python train.py --activation="swiglu" --positions="rope" --rope_base=10000.0 --tie_embeddings=false --init_std_up=0.059 --lr=0.00213 --beta2=0.95 --seq_len=512 --steps=3980
MLP neurons of a small language model. Each row is named by its layer, matrix (gate and up: input weights) and neuron, and shows model dimensions 144-239. Each number is 500 + 25 x the weight over its row's rms, rounded and kept within 0 to 999. Numbers have three digits each. A neuron's up and down rows have the sign that makes its largest values positive.
A block is one neuron, or neurons of one layer that tend to fire together. After each block is what it responds to, as a language model described it from the Wikipedia text at the highest values.

L4.gate31:476527522533505461531467513474480506505513489485508500504492478479470466529535457477506494498525509495522504523508465496516523533492519492526511506500486450548463484487443484517484483439521527495502457482477530444496470509534521536476461527475546504535512497524481514493484555464489439505
L4.up31:521546509495499475509518500493471533505514505520450483456518493492505500519512486527454461518502473473498526513520474524531470517489513525473519505530518569476491511524482490493491538504527483458524561494504479459509545516495532488500491528493498543517498511517458517473500482512493479481
L4.gate119:507496522529501495522511493480528463506550504522500503482504506538515522504472441483498485501486489478527509511502491514484546541526536528539515504490458528522552515546494473505511494471517483474511506525501478471497446468504471538516473475536490469472576477491499524481520482492465490499
L4.up119:501557480514488550568499462458546466476542511549572482501491471493521483530476505525541466514511519509496503490495543495453516514492498457523481469500527511520488532556518483469479543488508507508453525519492523459483496502513520525479497524504510472469512512523494505490501528510462508481
Responds to: Agent-noun word endings. Final suffix pieces completing split role or person nouns, such as -ive in executive, -or in director and governor, -er in publisher and customer.

L5.gate31:516519475497545514529508510471484478525539517523525506475500510451548457484500475482522463531519462491504518503492494454479481533505515549501472500564513488518472513515551541532486550463512514511511539548444527470475518480524500527508524455516497516495535530466556477511500499468481507472
L5.up31:519507488499504503465493476507495497461517436484502537492503518496489478470566498512511491492498476481478513531501516510496476452513453529516529485493488485522532534517519493470499463500510520517508461496499483503518492491529505514483471536487463521507538472467514481526496521537489484453
L5.gate196:502478507501506466490528504512489526512510528495501464459524489503495464474498471496505461474521497476539470472462483459497533453462524520554514497499523516471499489514500492503511501470539527489486480500495510488536449509480503470507490515540484496522472498521435517484484476513528500470
L5.up196:490494510495457533520506491464494524510508512519494533474541490552480465478511466531487551443506481490481516528462468527517493533469460557463518474479527487507472532494508499531513550461445505491511468539498521457530510513473525533481518505476487477510429459563495502469499533534512517493
L5.gate206:497524499486500510534523509500472494487521518505486493486514532502475468450525498494515507496475477464485504488476480514502430479505537516525521497498488499505485546543512496511503514469477447531492505507474493465521503496500553491522490487539512503463485519530472503509497469549498479488
L5.up206:505510519497516501514557489481503531517533487500488456491487499525495504454511497500504488456536425500510519516456513507532473474483515503504509483492517544537499483533479489542509486470524440551499511522499520427519463537525497522499490502480489479506507513472491488481498545477508497472
L5.gate350:484437472477507547534473511487524537461546539485478552519495520509497476536510492547460515480472494506478518494467524473526529502499478476498510515532492507493484520476493495495480528460445515467519526477496486507488498523513520523506541481503485480556531516499475490502532512509507484559
L5.up350:475538517499512482484495537499474532509522526467499484490497460506510515490444541520501509461470487497536502550464512501497480500491485529526545516484503475524512528526542500504498467440507504429512544466517497536492503554484481502494471523496484501519545537498500548501461459535542557503
L5.gate389:478512549472482505545516537455500531492533481517510515467517504523507469526512481539497518491495472482505499510478505533493528495506497491485515491520522486489464532484483506536519519482507507525504501488534506466457511510471525468512509473446503479489414567499449492530469471497520485503
L5.up389:440490522562537543488505502473502549497541489487478450547500492502523473467522490507523494501446503515507461517503525506504510513484510519493505459491501502516545496529548519478536482467470537525468516505514506456481450529465494502525485509484494474473527469538514546508491488512475511489
L5.gate430:545535465530526483465548518477550537523522461550505511498514492512484520518551496496493505553510512504496522537484500515510504515510528499532481481484516499479522520535519483527522516521501475530489492496465463521525503492534518513467449496492514560452498463523520506489510480500500540520
L5.up430:540486510502517504507486504441494500441507517500522527503528472493500482523464468476501476465482482516488550527483517491518520509477488508512478511472509537555502488491531454477529456530452525540517491516493514506496474456488500482504496472566510554527473540527523521477490519517529509534
L5.gate533:518492485510488503491529503441508541511547500467489506500531500478497466518530495488472473485493483503510540521525501521503493487554534480534528512529487494502492539470476541483512463516513449500474545501494463453497485498542513505482542480496529543457507461510439481503549558543484470482
L5.up533:513509535529501476508479457513454531527576465455476538502479502513468504494462479487507486523501504524550492480532473485468496486483508487508497523437474495500533515512503517559467506515499495495511499471528512512490534496495523495510454486514474473488490493544494457454495496474489462473
L5.gate659:507510515455507522535537499476497513535513453473459528519477480517487514517446537471468475493471498489521507540504500500483495497466535492497499483474485465487499490490493461495504500481475494500530515477466520476496488476467458463501467478457459510483468509505506522504482533527483503493
L5.up659:475530547480476529475480489496499476519498491468481457533472522499507484525455492530481470507517498515481492487516541482490511504483493495515494469523504560510454486492493485516502490496481460508443479515480498464486480526494501561521525546449470515498530552493518489439502472484506499460
Responds to: Noun-completing word pieces. Final or middle pieces completing nouns for places, roles and ranks, mainly Count in Country/County, also -er (founder, writer), -ident (president), -el (colonel), and === headings.

L4.gate268:465464514531520492499540502508501546461495494497526511494525450513492547501516502510520527527488501527530528520518512540471465453480476476516479559486493488512461530501513473502518579527508530506492474504504487533513506509492497501503505505543515461475492480520456494512520535462478465523
L4.up268:516494454507424490530506525519480544457506492523487488509489515508485492468514485519525508449504450480462436491518499489509513510533507498471496500465496513521527477516507513524510471501462536560500471518470486504530499518541472510497440486533501506485504474479521491489476535501517519464
L4.gate701:473511438512512512537517513505537481514533495542449530478511503515488480461520520466481482536502514519534472456518488524504536478442475467500547495509504469503514499464522507514506511500521516490495476486519491506474490499457515473465473502520521505503479508511455524495472530502509524515
L4.up701:461486521526468476466495499498514533498477514484466506501505460502458493516491485474517492474506522502491467501511489460542509490470483488513500509497521489508469451475469462510485522542509542481471487510467523500490527482537479508481534480496466464519527473529533517522488522484481532497
Responds to: Inner digits of numbers. Non-initial digits within multi-digit numbers in tables, ISBNs and case citations (03'7'.80, 60'9', 17'2'), plus mid-word fragments like hosp'it'al.

L5.gate110:480490487470498498551529506524471530514499483475469507485477495533514545503494486469543490484482474508534487510521501543481515516489491488534528463531475477514484443479497493543531463533508482535485524479530474497461488499517514484470467514501456509572487536529433481486513495483473479490
L5.up110:464515523508500521504500472503468472533475479502487498516512494501484481500544487498512544527518515482513587495478488513468482464537476513515473472476508474466444464459476518531542509517519482491513486503506474554521510496499477508513503535482512494494518464438498512498478508452529509477
L5.gate188:489470509455476521505473503522428525538519486512466498489499486502515500523491483533490476500523475550499497498482508476477483479488491490503471502523480521487515459477504487483488514490472447515507569503493501520514488544541506508468519498532496470498469522513485506452515521454506493472
L5.up188:502499498497504526546488449503516511515470485468491505540499503487475466508560493505466505525482450483495527483520493503502461496529466515522480494488513525506467514537515541494483519528516507529510523518496507553484532501499495493492518509518500452495516508513486461501477501508531485476
L5.gate224:503517493481511509533471475485494471490440510528485509502492514551515463536497493488551488543518516461493487533491500485536489507499469532513488443455496502481475510479466489466498501513518527500539505495516501477516537457474486475475507518495516539494481515466466529496488510522508514504
L5.up224:485488464482503512509511473501494535573506516539488491510535517517483544509517483489503500489500506523526526522569485493475517513503516508501498481447491479483536524498556509539557472545490526467529507501465495500520502506488507519497453506503512490469485472496468532489502450525492507500
L5.gate269:481516478479439491486485492494530499495506513534491542483453497479498527489458496493492497531505483480503561491495512481482484496453444448515479528472520485492498480481493533508495541482502503511483498512473479529529497486522472503502517487494495479516526529484474474527541476489515519478
L5.up269:488490500466495483482524464520466486531480476488475465473496484516522498519557534513512480544484528566476518519510567525499504517575496495525489502508491503526476488512539511495482473480504497506452514473526520526529467516507509485534505476517451500493518533475510525519466495563550496508
L5.gate426:511501509465479523535519518527474508513529529495548493482529488492465507489526508445526483516515537495484458544521445476469516480508516530503483466517520466511465508533480489503554521512480492515514466513492501509509524512542458479486508537489501495499481543513530506491533532474504485512
L5.up426:495511485486489467463523530518488519503505490562504490485506486515467494489487510524519524515500491503509500524504455528507501490505463511497585485473475496510490494467461486521507540530475504498510505509499538532500527510489495487489499503481461492506486509514481503485533514507424462468
L5.gate441:491528437492493482512497450518525563487492464524479435481488533472497500461516491449488527502526495462524479506500485514478482500500512524519530499485482515462493519477527489532493493512519520524513514532518494509494496520485460467485484472523543488488530519523485478497468546515535556493
L5.up441:470472501455495513503450516505492487485504516456495522510503540521510484502495502475502501466497481461537476522481500510547494489451512527486512502483486491481442484465510476542489533512544519526492530456455498502502487497550478483502503521453527502501462479526504494478490522544505513492
L5.gate647:504486519467464490509546523516505456537479495485503518492471490537479485465547492494538463480536441515514494514462471501497487466523536577526497504538479443447517524497520477496511478481538469485504502538497531468524480523498463488488481555513463490535531528482501506489486558514504517469
L5.up647:509521517484484502526459505527521480521448483505493514498497512534508480475524491494515507456476488482499501518505508512514510499484542538499506453527495529499569488475553494495491492520554515522548496498486523476530481519486533529476465518513518484522477496510532496500471523494514534510
L5.gate699:508474534482440499523495484479469555483521521475502519502566557505456457535500509479472528503473567512488476539490452517490459464471469480469515501513497521524464477448480497522491522495461463489495428505498504548478498527496520504474527481465537543473532510510489549519503485473487500519
L5.up699:471530537507500545500471454553491520475471490473495480486495510505484491543529521469525530497526478548500488515474506503475509488501481508480505476482501488525482522511499547475484488495438523517454507489520467523534494465523454466514475519526536475499485495524543478499494520465486502502
Responds to: Mid-token word and number completions. Second or later pieces inside numbers and split words, such as the 5 in 75' match minutes, u in guard or guys, ment in Entertainment.

L7.gate243:490514480505448514511505477523478477514532466549505494464508515525460502504528532471535478509461499484493504503451475492473525505493528528539530469479500465525449481519506468529483465490506447479499476503471514504534479501531509530494472535476492491467510523513527503457482499506544440508
L7.up243:550495518501463488511539584480553497481532508560525496499523495488476485497483533526506506506490514494517495496519503491512493475504474540496480501475489455489541486500464493502514441434499471506504505507562480454483477513521484457529486511491477514456482513518488484501503508498517510520
L7.gate260:460465523459522501486570517481477456511526523494511505509495510503479521493510498492473472510516488491532472514475493465522509491482486492539536491518471481520480484519506462528508529461470502507506490478470524485528499519526485521499508537487468518524523505478535470497507543454512506525
L7.up260:495507445504508470519540572464526460491549483512514476445512490499471463470497514519523483504476474501511526484501479542494493558505498526496532476547501526517478505475528490542511492439432447515481535490502508485496492523531506515546520514490472481457499495512554452495481527529466491527
L7.gate490:530491487493486492546502501453480510478482519533500482544537545495497521497492466456482532532528502464509527525469469516488517482441542501534522502486504520510471500500472481523515480473521494491507465505464554434498463544523516525528496525510511451500525537471493531511514539512527503509
L7.up490:515493513508464507478533525499481489538514511481487494504553482498478519472500493492506496493471474532535458454523473503482520490489497480509508530531482524498440496479480466454545493484503510518496491486484519459479477527510489535512435513497462488521520514470521493514471561505513452550
L7.gate702:555495518508505508512485547487527472529492491529491462446499497490464490493500475522468471512534511508519544475543469512498496474509534499523513498512493468534524484519497481511501489438453478522508500528490561493494498537497502490542507522526526494534500462510553494508503509516504480479
L7.up702:510516488534516488535539472476531468524550527483472484521523509501507514466500523429511514526482539482490492518498468474461487543498493498485497503474496488522468496536530530525510485475497469456513527492470501428488461468472527497494509493475509530519475499543491482510505480529528501519
Responds to: Person-role noun endings. Final word piece that completes a noun for a person's role, job or relation, such as govern-or, co-ach, bro-ther, psycholog-ist, often before a name.